MLP neurons of a small language model. Each row is named by its layer, matrix (gate and up: input weights) and neuron, and shows model dimensions 304-495. Each number is 500 + 40 x the weight over its row's rms, rounded and kept within 0 to 999. Numbers have three digits each. A neuron's up and down rows have the sign that makes its largest values positive.
After each neuron's rows, "fires on" lists the tokens most often at its 100 highest values on Wikipedia text that the model never trained on.

L4.gate824:451546535421505456549500500451493512466402472543420540521542540556518522483500531523469509512478431449504475520508446455430468509507492497493456570506447516490511405442451432466536544521521472567512539451479529519499471470477548531551420507493473549496484539445458435527413524534450545448471480465535502486485490492467524560469507427501487444521464481524444480497481531459433598519519480492560489518498424483529500558534517544509452493472487478489495418370501437516484504472510539455482561522520501471533540527495524545482484463495560500514435490587495494494524492484539494486
L4.up824:506572515533490551451459527543533551557475450498428473451471501486507515466473383495458522452488439510465452574487534532490565476436446510470427544452507544494559475500522496496557497489512567493472500558541482545499407535479489499545556475507435429553527455543483470494454447543484497562556515580520463495556562480499490491448499516460520459460468498453530486505547504479464499456499526428510452486508438505504530512498465469580520532459495507563475480494440542518505470535476477451502517489510477562488499525515534537449518489501463548520514510477472477459512537425502512527
fires on: "\n", ":", " |", "===", "s:", ";"

L4.gate629:549469495435517475534543460428518532493465580446578536470459447520444520485495499551575490501445488519519540491445480481528448558414510515557514525485581529461525482497511456584538442513526524530482498484508534447519508535515509432507553537509506494497436493492483518507487503489538456433520546537416514546554505517545525523494409475491479504491533543494540561528480545459546505531438558554520496544519502431477489512544450530526561476463544454557549524466434570516453540496548539488483526454511499530565528510455478550597506463575559545573511564488517533467482525504495458571
L4.up629:496548520517472445436518507505471584493525516434487514511558465491499416534483508506454464529570502551525451449547552463502510518540469480578515510507502433506558514474507554492506495457498487507547451496447523509441501508464509451531515493408500493476452462484455496446488536506531459513496500493436505450549431499585535558505525418516471582438431470526491532528506486468502430477528518572463536524509489501489493573469502545544511493519445508491471492498488474463544452472487517533528561517470577572496468523482481514560494494546486541552516467446469506459511462510481529535
fires on: " |", " (born", "oph", " /", " –"

L4.gate1007:468487456463492570487533471520414528570546486539414466471532537463520441521512560479434562517502470428512557545476558546541488558503509535459470536538508459478597461542532435530416485489546527530493504504407487515503577510580497525428539516466494514533495542553537536483438448518561501475489587586525482445426485459549480490497538448470468571484539536461508572507491481468483460486464515529492457537544491536463503491498456476524481527513465539519544438537504434511528554507508474530443571482494502441534440523481436471534509486541506495516508502500474531467499392486473500562
L4.up1007:467453519503535451531493444485502508416502490513522443449495522528474528482391576469528487520512490575501470574461543534545479462463520494473494434542483542574454547553555516526552497538462494482522381511498498497534465503544500514496462544482516499590546560470506513395524550445543530544504517489479430512562522453504509457475512501536542454498512509449460465532500511448502557497466476453475430514467517485473485591482544493533476507485534462461534509516571508534493536512509512459513477472454411605497534518472532494445523461446460484431527479535513449541489505474545502522
fires on: " a", " an", " by"

L4.gate372:489526531537488552479475494496551455503477455515493478474575457487493579485502525578514502485512475543487528491488460518536498528498545468451518535507516473492475484521488483556460463481489508479552536475478528528497536433521506543587534615516479501464489480483441592457501472410484541521437509501466415493536518459498479529455526488569514538514422423534498446554519477518485512519548559480529414621491541531457485548477539474456481451533463431450518530513457498446491511514486404548528507497477602497489500492500529502453507537488472390537490576564495547480513470461509406507
L4.up372:466485505559557523421420495563495468514453429515494478464471465538502568480543482528550491528601475444450524471548469485492512526496594574438521533521503451523518491540509478546554528413504557552541480479530579482447524506523485536484498494518453471534535563554470486483452473493543462525467580449470467520547464522388554448503460515534462477486479611573554455498565514601488448464492449478527478500498526529468437524518533502413466514607540485589521502449438515563475512487591441519489432499486478451492496527583475544474505527456514544505460555530517500504459454466476526474
fires on: " a", " 0", " his", " to"

L4.gate1295:542529444465477467500492510457504495561553440535531512496557485528526485586507505427506519476532423456527522437434546561529536480487548542511496544494543496509521547465532505485495556517540501571475549532556416555539534454501455489464483483498490470513483512509475530472388550530454411558539502492447491523511367526539517458458505473488473481473563477520480557627520561550443479478530554508502422464473488503436521477481455561527508476528438487527494498442475439479494577448497440533507484462561443558562480507442527495500512518507533505560517514537511445570493492462523537573
L4.up1295:553462519501474472473562552512475534484548551525488506478568561521516434562563552529540538501466488524488533410532497488587469489478573514489570470493458560515524549465510550426503532464483551501405572517466512553448487446503516494468530532500463478436538462650570519527483506486489542527527395518511441464547558486505426592459490400452573465521619509539515529436531481576469416540507530493430526460550558548493474450489463497558490496430372505460465424542505538507412550498511547464487531455579521510568463468445542457520513469469552524516541527498498559442510494511511499438
fires on: "\n", " |"

L7.gate619:540589460498475539496533472516508476436451481493562491427519476526443454517505493576480501541479493465423447491511493485467492483532469459537447504467532473521527604464460534465471427527502563532462498503492574405497477483442493482578498515526456479467410528449517466499528514483519477532463503444477470551533500475446540476451502478429593548488501501499523505463486513444518499498482496471580525477409539481473513501493476524490457482517522460490490536517540513476522499606487505564572537553525513585515476535475563459516432510489524473431535550423520523553503564516500558449
L7.up619:509493550570474486538484433556480500418443488417597493523526562425390536508462565526501554504550426515489503442476436483469500512457529526484535557503531493455485533569530440567460478544472444543509448484480467409609500587459545516495541511454485430507533572472546422453593488501480435537495546521478522485522495498474513493561539487467543518404466438478495452455518509504477540486489503512551496487479541472434537502462519458520476499516448537556493507465495547501527517555489511522530508501517562561510466570499543438500523518434531502438473464531435495461482504467502459434
fires on: " |", "|"

L7.gate1057:516509510561469529507469493509474547470513504527449549502515510507496533500573490574491427534515488482480462499439497494466476498543449549550614565497487579499500494531492513498506450518459529567439541540533534534465476448502481517525499480536490517492462444553509481554506548499474520541466448569526605492576507510495510585520598430530448466493504452565492544505503568455508571468458436413487564486552513528422483465489457535432530466457453543527541491508510510511495412505493496427378498503466464454464477525518511477488480552495490533536545532533500494544481470490495514464
L7.up1057:495466485522451424482474423521528554436457501531488461443532464536499487479523425513501489533483493502473443565489538536507525544533564541499530458509494571458531485498553572514497478454538546519484477480481497554493504485495461523451471481479528481518521474525561488466512453558497547601505560493538562490479491518490529496441578475394483391548492469516472541453501479485518575490386448450466534502524408393539556514524518545512444547506515556430439524503540528456586512555512461557555513495497498522457494451505543518501514568535510548471487453518490486461496513482488477465
fires on: " on", "On", " On", "\n", " a"

L3.gate938:514454398483524541471521428508437512510492496559503591540475532529510478478489477468520523537519528404466519494477495487467519449476515483465458433546524485533495484512495502508458476512417520514443471552552473507456496554438548501530500475450446493422504480476403490513451525478472522498456496527494498456570458504503521471510507517491535526600491516499508483491603472578531539545440515473483533471545487474509528443477524450498518486508433499476427554583581472501566542482527507564441513450465480480517470584524536541507518446542591577469493511476507455484501451517528457476
L3.up938:553481427471411501471531462416552439469546474466533536466458514521471500521525435462468592448587477523476554506466513540484536534537506497500473556523473527579507543517510462493498504498464519485470467496533480529503534536432545446469494514426513477497551468437497452538488494512447521503530525488520569489534476484496450482504467497528469442556461512474539460537561450551492502500458620459481429435584516506488517443484505461511496479495482512478496503506519497458476481563463489478506502477565509427518465537513574584510480404496500587513547468513488554486549454424509528467
fires on: "\n"

L3.gate145:507510527463517491492573389538579513566488505497533544524511429594495502439495574529516456466437450502558548472449513549505516465458524453474406470505470515523430455459479446534511484553558531488476518476490467412472462561495551537531430518467501505468512483485459492466459556507406564534418484452512527561485570515468491468494515486429522521440442509524523465424495557510491529440495461558554518497384497606483573533556523476451487478518551456530544569463457482539530485513614458472491461565505498459535537514438510498482521463533516498440494520574570509529511485498533514504
L3.up145:438492528528523461485515495467492462488408550542486469541507438515477496540512535520495566521441508536524529501492462483444533439477556459527447509418434480520475430505503465575584508515519512520460476493517520509519551481502524519524395455509603576427500486479515508473528594483513504551487496558477525478499554532512470449462481517530513496464522439428518503503500548483543463504515506444495523494498505512507543596438471548420474563470524487497530480548461561466443499496536468481566487508483483475493530574461528484512551490450527452513493542482551474534497467444511559568
fires on: " that", " which", " who", " ===", "===", "=="

L3.gate211:513478451508449510526471479515509537461510539461509541457545475462496493449482503526458586490485485444470422542558481410563474486476482477427527525444436601494469499505494501554426452527545479533438527493460505498485466533526553576483477509479480563512535502484521460516490538517483463481479480526515493442507503499526529485458439550487473478494527513535492430521438489506570509429503517485519424542525529504557514458527461483442556498527502439516504518422466505497512524500526482548469544432544547467603464509501578502517478512486455535572536426507506536483489492502582608502
L3.up211:557534541471524452444472604522489538491471462514514517543527504534407537454473480538482553476539464563490522424489482443588541455497550528515488555512476557515495508507579479408499554438497469515498552530463521464435511531480526418531507507448434518482533497504566513507500400508478501490481459569510512474557504426533432477509538486485475474457488498524507489482489376507532424472531506465529494525462474504554581521428484532540479453487553517504414503498496495457524538507498599466461496462488530586658466490446488452501524411567477470512484461498463455476511504457480518484
fires on: "\n", " |"

L4.gate980:504489517544480504582482489493539538511453498541479467466550455456544481458453531509522441572529577528521466472413490510463519503502515432525517434515486489483474494442454528461471509531456561552552539491554460506574507512488515427466503507476488605465430584554432501486452452557536490445532438536461513512502560492529478527459433526580463522435510440515496544504572484530546596479565481495527414494514514533516497566431534439476469462515544491461491455524516412480548456478472374470479504460461480513548497496472471513528461503490597521522456496483526510548525500555464575512
L4.up980:480455436489415533505536491515512504545543458525543494523504520467438468490518515486478481547448499458542487549506478513521531452502515533496445523509518450510539459458498503418423522529482495494544485415559451529498538485562490452592507425441442477527435584500540492567474515461522507476486469503565442496430510554478512539524496483516496469447532440468510604477450461515473557514513499496522502433507576498458440500503469485486550516499453567439472460459583532504498452545595385495543457533489543465536574491480543487500514433469550495604489465515534501565518464449551512377
fires on: " is", "===", " ===", " |"

L3.gate40:517509471476490489482456498498451474461486430491521482517509523495452521578553524497493567522517410476480387492570469519535519467513559505492544506524501498450577538480512557525498462487472474523485517543618472517535564486438528488523531501498406465435522470559532494468451486500491486528520435433510595495547492472530545523525484554532488416477471497470532501495532509553556521562506505528530533449564527532517558524481527531517479485479409466517463499482474529471482547463458397474512407503493504499562493477513444420564562472501510511484551513515449494434517510473539526516
L3.up40:520409493461495530509590514496509498459461480414532458549540522532491541533558495530549502592527445462476418491502411479466511476494502465489519534523450510499550483528475500491526557412482513547537414464538509475491413550520475426506488450497522486508528508540576476512447478503509529490541421522509517467574500530543517453522369525445422467521506542531494453548559401504525594526574559484558542516559463508499488491512507487479456514520419452487503434463507501498507552505460427576584434548548474558559508504549560480482497510540519473471533544507554455476485476462538522541
fires on: "\n", " |"

L3.gate1003:542529443505479532509555454496580527540479565435529473537503508406445444484558530554557577484445473525438372472452539512498496455431513510446555428453467468515496549474465510581481444576478546428527504495531482514441510495499453427529460519504484418480449484458486504466443488481596532559449487508527510511489497486458465532547571492458477484556488477548537513561487503532553527454467491493539448572492506478526514444479553451555522481491518528459476569488523476524409446489519549485555458496451477571546468537463576513535532506525451508546576511444500448566519459508482460562
L3.up1003:521522560513493432509534584550556475412476497489444557498487491536476491489529516440500507518526487440567449512517486421536480491556474510496541544466485459414495537489511584494525438480538536479523458499563539463483442506474482458584521466493544478515414523602528523436485554483447603401448416491526444535492468481472444454542453553464515493430520493483464453601451487518525471501549514501477531524430465482489492530502504526586528512545519467491462415526490489536503469469501471504457519506525476465526510477495542593513549522435526491497556490541538476501453471548498515479
fires on: "\n", " |"

L7.gate542:450493545456527545505441550482479546499571537466491444512420531562415458438541452497449506461461536476539474593493570573430515514509644509555493462477426540503479513515522473522523523493470456552464424596486507454533443518564495582478564546540527494494522439532540482463486540413550499489508504433391512487530591468502457550474469427512418448465543449528479516460495529511509496503483506513462514482453501466508494537530455548496560584512510460518462475551474531495527504545515527417527504467476520543465511493487497501497525551481509471524529531541546501536511523460587512473
L7.up542:515490527509507509505472491509512507481487542487450553541459494506509493499488413455427527539484456505602491445506510542527477520482522535559491522422455550557440460481638463471541561483479467459576507560466519496446452565483508547539420449416492527477500539384477479511452587537531495545482408545561502475475491501524536472540500532479497454467473458450530506446495484440469474488537536552552535561481501547493516486544525535502482534538460514527488516499448465481415467527541499515426506562458505448516467544519498470549504500509469515574492536490508472549505579492473513489
fires on: " the"

L4.gate120:490498452565524552526513473527499486460464510461486493503461477516548521526458462399493524545508402432593525474497500555486528443507540515492474449517518457510429464487497513502414450535464506464482504497551458450479503467464485380494560458509565543518510451496506447567437488511482469521435465544472468508437536507548551439470580413476491514488508457445454567454496489468460508467556488507515524461512439531463494576518522462537516528504385516477534562505478515503509560453487535495521472458535517494516480451488553454555468428536551465469445450533484542480517519486540480567
L4.up120:470525506543480476492517544471523531429485509590532417555562535495520521538389503527545492541436426449492481478455464545598562425579523474549470498508556474478501486508446483502483488422452455441516409543516519469502515551603502515522503498473477634470538550457487503550484558467475562479499501473497422510520526602503503502466534487475516447465475511508572487549523512553546542483561480537501521447537483404431425574489552538567455507464518529562483512457496449477464511484544536464509538544540460492477535593550452480467501523464517500491428477512536471492534501460477572471
fires on: " which", " |", " that"

L4.gate666:447440497454548501483503470529528513499453529459446470498413563496513483527450479496483466416497487572460513524503534556502566523454476514457508449544539410519506463530445426476541521521440532504558498475536542479388453471513490528477507526506621457483523542543511553506501526441485506538480475462539540476508452466496434447531527468571446517438419463475506467527554501477502415444550453434510449484530604512549523591514503438573448519509507443529466509536508485558526472524551563532493564485468431505455512534457471515457460493433474491530498483475490466526494505449487520531
L4.up666:526554517463458481482513451516481540401435502551599530501439485445561457463540532526517488432525443488406409495607593523548499529481479473548443502460429497463505521518492453483517483463539462463482489486482517472455532516522479493496454547537436489467492468552507467484522607555469469447457488532461535488498508495492536524408538509507460569479557423456460487469530469450507532458519527487504462503489525497472503521478488435537486466508533510545516468504491532469465623474524586449435556527537524572539538467433458445492576486494516533466457483545503489545484462444556466510
fires on: " |", " States", " U.S.", " /"

L3.gate986:438489512555519492521464479522536489479465466558513442478495441394469530595482579486519536456461485535503533481426469487428488554541529514445546491443476408530558485491521507533432476492456499500497540538509420481529500502537527472507488524474517562518461489478522502488517535463494521525457508511531513467438430489549525525526456498508513518448482511469489453457480452476447544504508491512528431439557452454514529529492456465585545409525463525474568488474507507582557510522489506544513579540451512553445458466390483562525518502485484530530510457505494476553543445465581564509
L3.up986:513534532569507506546605515493528555456486490497513575540533458533446481461530496493485436503575534466482408456527496531549563517424453496468527521484524508495469522505525486489519520492513517530535488453501519515429458499500427501499502565512501495546436503551494466471560506538500512449463477503421546457550479544500554524516541497412442508543481497435401475575436528415501495475535453527447497432515522486492551551467498429491540407536486455492472504517512480506471476367525499508491522486491455570488537501413483463497447520491490549584545472468490549443466433458494534530
fires on: " |"

L3.gate603:530513484522427513541469471453511478486572575534426484470540520466514545528501579541602448393496486514466581516504477532548461419466541489525487578440513470549481466504415531477492428484424446512476409483546469467500565459481537502492559559551555522466509488460442395514440485490604490485526497446524520493539485449533542520534451477489402458548501500448504487552528494472496530436537523518542464510446499490511467455495532552477494505564498377540568507453468472510534464506504588476492504485512545512529411524567494526540491515447496478503503564412544471454521465492515490526
L3.up603:520466435478457530530543565446523519492521571543530510532499483487489490509492545438547474455489534487533539542504522494515414484550465526501511521521551521524490496540497486493490545459494496524516457516498512519547502468454526562502560539508473445475483548574523552456479528515519523567547500478538443497506492525504511433555478470507520469460476494425428461505491534515436472533448449489505533547395564564501500480449514531516462506501581446492428469499515440410451498490482517537423546524560509467504444464524497508493576485485518434565507530445531543444504465488500473577
fires on: " was", " is", ",", " are", " been"

L4.gate336:536503545471484480505553463469556512454456534531579526539559449499524483562541451468512555544540483479572495548513423472488569507505523510505502533482538480571529463542502452483494463525495609475543525485419498474550474533493481538512503574471523511477546544497470489489507427529493512523480567552510538541506479477494478526517533493485461549473456543507435514524522540492471510516547426490482510486530512514486449542405546422568594459408530478496440492527433544439492532499484517508542451509493494457538455465536524483458513523508535567439489483455504570500475547527476454430
L4.up336:569540523461498505516570518450485502470425486499420474515554493564560425436495536552507517482453495450470418492577473496586492511512487502566502505465471432557487495479541446471523485572476557447494464491506443455455410522506538560566560415526442514565552486464489454513470583492559500452500467404454435536502463504537539474501480454510513458459469504494451493457517565482565502427509564484509541557545531581508531543470503515547404476475527506511529549489464373459481490554538524399505424511505488537496463483463534488474521464559437516507431544470500518551479583492483621572
fires on: " and", " or", " to", " |", "/"

L7.gate1273:536452496520533496555516552538539540525483422403523507525489481519404473560517428470499513540421449525482479461559579462505516425519522540501527492602397490507489497579538461420560497505429505453519490458529524474469473567503529514506542435486479464497468543517500497536499496485499496554486502478472441444551458533553565525579484470486492501479535481520496525502513485430453500550449484477494546543463513470444496558513533477531525553565480464492501520508520460478557507446484466467471530510494522432469515431459513492477506389444546537500562513526546510487469527530447591405
L7.up1273:452482457436550526573538499472491482536496474517518494555483496476537494471499476475471501486497426477617509512558501524534503431482514457522580528530417519535532539525480504528510453537446468483420446448499514465525440503500586542512526463456533560515513452467474406576451509496533562474507504565537466449525562406476537569518485464491472502466469477504513535521490391476466485490513542544488509484511508447435445533475591524520480561467460534456497569495502476449460526545521467451497530497490535462527539525479499437521545410543527478541523496567546576405481465550464570414
fires on: " the", " The", " \"The", " and"

L3.gate994:546558472530505547518432516469463504422460522440508473436488565558498490523498501442429475421521508443478549498503434544475554520521517519502520500542510540542527534544518535538457500441565425468517487477536439548478495483455443540486443559474456519454490528516489473484556521499524563584551543505519537521538525440494557473508547441495574490569569580473485463589527486544460427501489474473438485552518520505512522542469548553506497526567521484564536510557548498509540531486457560571471500441555482528499506445519472535496538478490492570558504495456512523515513558430518548502
L3.up994:527495505532554494503423475479534456470495502535508443508539495514536527577481470479474467498567518490538496506489468502553491512487565492502595536427570452433567516465506503559447503485454462526497401542556503394507503497539500533530504467513547543454481432389473492449499489451596515489461506433517570449512557500542464555526481444550469540562535543555563462508506492503554520540481524449502557558519499556484521552548470601432504494501487507570464501512459506612483430441541498548577511519490426473443487486483486526523527520483487556506487556523460465502480564507482523506
fires on: " a", " several", " of", " two"

L7.gate962:532486543510485523497468495462530480496519523501525495547527457505506437509446491578500493487402441521492556443504508504460552494514467409567542567560482536410510485464523435589490506446476459502498498488570536494481523421583495520446536489545566451501558539460530580471491482557474486521476535501522479496495497435452476494485549475487500504492517465574463589482474490516509470575509535492558477539504515477468533514549500537504508487423533445487478482467573443399534583463540529497514521527507527486383433520494435499457491504508405550519458577447489546484529520454509514507
L7.up962:547446568485446589466552415573470477446519514517498525521510487568493544466532532502503553525462540582544511445484598534497478558538558561459481449494451499471549439519572558502543522464480540536494519417448601502459491499492544536452462484581525528496516462451516556502526512509504503498525556485442473465472487492476492535482457539531433445509544454573506504575517501497490463500469459497519491526505477463509485553505486541494485489562480513503441496466531511433517486466426479460518508476491484508516430512543527529502440516533580482500484470472515491519421489447502586472
fires on: " a"

L4.gate677:499537502485411436510429492498525512450549428463519556528481485559438544547410584485525590498442505537554505441527470465541535547522514560438480519489533431538511427504560523440488506541468533474453564512434482490554514563484504510548545583457496524553473480530512543548464499474489479550494487571541471508502485556530501465430530594496528448441484469493592550490482494500441513526528470550527568484466466594504494539520521458467438510487492520466454476529494552482482551493540471424467501472509534499509550509463497504476461483518456487575485444546562445529520465462477513448
L4.up677:549444543451437477511457560555474468480507441522540544534493501475440498487468508500530535511490528532496529462522511429539532420515474450482522510518497433535483465506537508498475503494519516489485483555424535488529543508437498536494505504482490476544495444427492468478471548443482480553484490513568492595546575506588463516444572546474543499474509529480488499534462484523461477487546484487552436544522508562585545481499569483479558476567528581539544501444503501494468566551517543467445453520510501533563494501488515523577543489497493483486529523453522503471526518508488499497
fires on: " was", " is", " announced", " for", " to", " |"

L3.gate180:507467455443491543492539471501519476498510598507514506517507417533512551501482575551441541489504473478446515542524542534502519534497498562484477535507497536477556495423484453563479503487465527587533501575510503456520400461509440485476489474483549426514448488525489441514500492507499442559445514524494556443581474495495519530475556438469470441482489484473487517504413495559522508528534435528548481507535502489508556512476479587457450496501543548375482495543507477468507523529468505483555421534526534525522594495508540458495423502470565503418561585472557470516512531538499523454
L3.up180:613519550453474498424531419565510463547469505501494501439500441457494499548487515564514475513559567504526447549584473457509548577521517462489488520544455522462414575500463496540506433524481450537534519477544487427471497529515516444480486429501502452518541489560516475569442547510557450531429450526548472432514441447484493542482419471523462528535477452483470480544498546549494557466488515532495534525551499529460483546487479530473478522501494520533525501561496426462517472564463464496509499483489433524488583482470492516559448495540417454575463493497520405566458529495481488447
fires on: " to", " and", " against", " help", " defeat"

L4.gate531:490487475464428511549558531443506461538613512481525497542482550446530439536511436523540475403565510562478498425476459545464479584513534552495522497491522488561507545542561512551427477485467560525438536492527501491533446508539452485474475498546475527510516558531478515457536551415459503507517446503477529491510528446579422523479456515502415466449510555529551466524538543543433475498421553537483458520510560437480467552616569481473478533482450492427525555451567522470527415534490522518491464586497491490455456499479556543440523493478531470524511495444503487522534555437571463548
L4.up531:458575484439525526531489540573481517422522511527482530545473491532486550459572406538500483466478510505514514468453492502589560506467498605489485554495447542467521528511469520460545430488507532455551482523497449543517503486482473553509457561559512539567482427490531465498455481519503523481485534473546528572566484500531593474493548530459478538515482503464529523452498434533539508510530422480437493433479494531496494537465438548487476562543480393555448496482490531520467481450517514523483404476480491513477442415513456386472463489531506516519508534528548544533487434570504508432
fires on: " |", " of", "|", " Home", " Total"

L7.gate295:473511499549488549484516391535570513575538452548501452504522504484510470460474462561470531526510491561462508579546482491526506509531481428516542518530453447555557482527522457523424588409429491439500493426560547490517418587574497502473489525504539521427601509448489404512543481514456376529467484569501531484471510448482484455516488456523523451492522490533481468517537563511542521485538548508496513497465592510450490520420501487499483458511509455428507469509500421492559490447426442466472516504540510494488429524499548454503505537489516542525478538466520449488473520517481532484
L7.up295:515498526524493562506491576495562594520489528480552513427529443524458494544481522544488486486419482482416457543480492480509458493534519424398539507478508510539539561493617454482500510486471546531517551433470421503509447512510499531473523479383446551492478479489519479498512466543547523453572432525536459507466516508522476537512528522450441507522556516463466498516535466565490511533532525480456519538432536430467512526484461472521489478460488499526484512465462481500441516418545549495507532522488469553527549522485476490570504480508450533604493459498520463496498526498569459471
fires on: "\n", " not", " |", " to", " and"

L4.gate190:501530567462513530499604529500468503474467483408386507442554518515515530485521489465512433491540472461484476520485566470511437541467511446478496471467478426504508443567463493554473535478512467513527535441560489533460504405533496469537517559537573467543489429482562456543486516594524448536416496502485472506484544415559529618566463493493497547483559438480468523477550499501562455431524518482541482541627556534471491535480503490428533508465452483492488457470447424453524511474523495545464476542522481434547442564529428519511540512446532529483535451463503457491491465429476542418
L4.up190:470516398529457534562543509596508530440479554453495514488546471534482525482494455519529464486495526484521453508493482463423530532475489479568454492465560446522454488466568459533432486542535534496528452549495558451507506477555424478515482513501532502520468468484479510435464488565455469519527474453455519481533549410445519487420539592491456486539595499465469532518498482571468543469474521431470463509420486506508560509531480527470515532442499549513463544475534443568509489531526488501457458456461515487479562505506536473569462505506481487439496481529503503444503436485515415562
fires on: "\n", " |", " on", " as", " by", " a"

L7.gate53:554498494399480498551529509597493503536447516489580444542573543475477534475529460486487516512547497493491505471467436542500544479457524470496464529545480478465500556510498511519545427507488541550522507504518503502559462557520540481472451526533528449414519501528477498440470520501510423535520461530461567532473465524449488491501498517438560460494480542523537592506559511588575490486474511466497413444425444519478498490501513590427456548532503491509540499531467485516533496485502481480513516492521527514580600552504522501490491522518536627527512467480551470474502461453507476427
L7.up53:551459496465433503481520482534457426512522550456476463494539509444537509479536479503488516448510518448523463424541474419459508499569482538504600561468419517519477555471524530532537536487495469534463517531454500508461544538480451474433409463495454425483499525504448542521498420506512511459463505499507557473466419467494586493504500440449595498481503502511554539507504464540516541537456515492483438513494538517522486449503495537485463514496477462545487588453444524498502483557523548524508470556563495500471520510532553521545528462478498522585506522456532466436527501555483505431
fires on: " to", " and", " would", " not", " will"

L3.gate564:451523473517525574449476519510467506520511491487450490506549502553486479537532445564570480518483563533549532522457566526529508478477516520462491466517567485541453521483523465500527430478554527495557443452547510465440513500608579493548499503555495505506441521489539457475479469496511484523520479548547471468441501463490512485512494468518527428467502530521466442490513466566462462462567561499484538467512536508456454457558467550422521483529477519507467490564492475566443550478490460526538500518506502541535491518457485466539527584486492486523508543522573547473507518521602442559
L3.up564:499488449474517574448416511455584504434560516531498521527529475601401490447484484470486461495463481494517528512525535513470419509522543455522520449478532547455545529545427571550569455494492473405565545525518501539481550470558508456582484490467554451556522462533525529510474445484504513530489484494495448540459470529482462532520490485463464531507410459526539466469457533415457469482503500458500525498520466510458477478504485571541438527523508506430507510546548560507477453481451476457533531510476595461498465493483480467488517581568566483518434482469528484489501442494437435499
fires on: " which", " who", " where", " and,"

L3.gate205:550560457505438511524660453527459510548494514512480506523524477478472529483483522510558447426500466489563540511435513505483497538491476407471531541480503508473450496514450525485468377503491507503509442528575519495451558568441482478482527415424501583461430610438488554454507496480482530537515461477520534465540412402494577501480587453536425448566512520391496459532497509469486540417594492568538445433528539536552505505497512562451519468471515536466459553526439462438508549493470488460475555513509529578501453497499531486498494491516477542474487533498507494506499543499432505537
L3.up205:471509499526533503518519500515495450504532563448591518520494496419489489588517553478506487459488534524464456530530528521458551527516584443459526454590527484462575527538499505558510522545517464470515542458533554486526521574470469516518494536545516522467400478443494538441555517505505499489570427559499510563512409468620503490478507490530526501484480557497463469490453474510499472492608474443446539507465486509492541456563473555534492524551522512496560475543522508486479483378499514523500501511478495575494512496419470501491482507439500554452460538480570430484520467548401526438
fires on: " will", " is", " would", " was", " has", " can"

L3.gate4:549544531509506398428478490465533484437452542602531551499483529476527462507608527500550471526551469413500490469549445471528452503522542530544563525443537481495496465468503465483440470479534508481518482464520525483518480469473484537571532512486485369537525491490521538506530500499504460454411437414522528495575521527538469480443474531484464566488474512462502539505476413429500513577522487464531504498473437516487545474457486523568479520497521536479447498488533476434535583522468482544513556470504439485613447459478491443480531494485517445475478536524470503492508457563491525441
L3.up4:573502506469456522467533491509480498460508521494624534546567528524480504535454474477466541415529443475468522441521430504463543506523467396542526431436517502547584494504441505565501519499535490512496472516589525452504490545460514504553462502478495494501532506503397444506502535490552482524574493515506536517557487511484549437518516479470487459475492458523483486537510537485532501578530597557507458525500482517429520460484536457542533557516454488459492557464482526474479506458508526534454547467555514406562461556508549562599537541493476532504517520482525532500476456489519473507
fires on: "\n", " |"

L4.gate283:487563466503512508545537457420576490455466468583514507503497473492592479508500515495422490451451477536470483532470425520541468499462519512487521530509556499456552444450475414500560436549526477584572527503565472552506463550476524540556503456488504503532479522509501466573434470516426501505527561514504483540513453487461523479531454525491505466496546533447533417451560429472583508524594512491489476529493532500522548470516465440523467531575494532508467543476485496507580451525492448470451522482470511487470510458504488523452501508500516469502435443508551517457471506517552537486
L4.up283:526478495439504524566506498435514514568495468535562481507496529453537481533518513499465499521443500529520473511507443481564557537480514449479541526525503503525525483483527507486559481529511532527492528475570542573452519549491506454487562468487471468507522494504463498529450470541521502507468488458546543486522425487516535590601516467512477452482503486476540490494538466378486553502547527515484435482501491481553506544475514456497472572519547491584472512520481462511497508426496412501580613512475529458597527488540426519480460513444500441524488426508474482525522476480563519496
fires on: " ===", "===", " |", "=="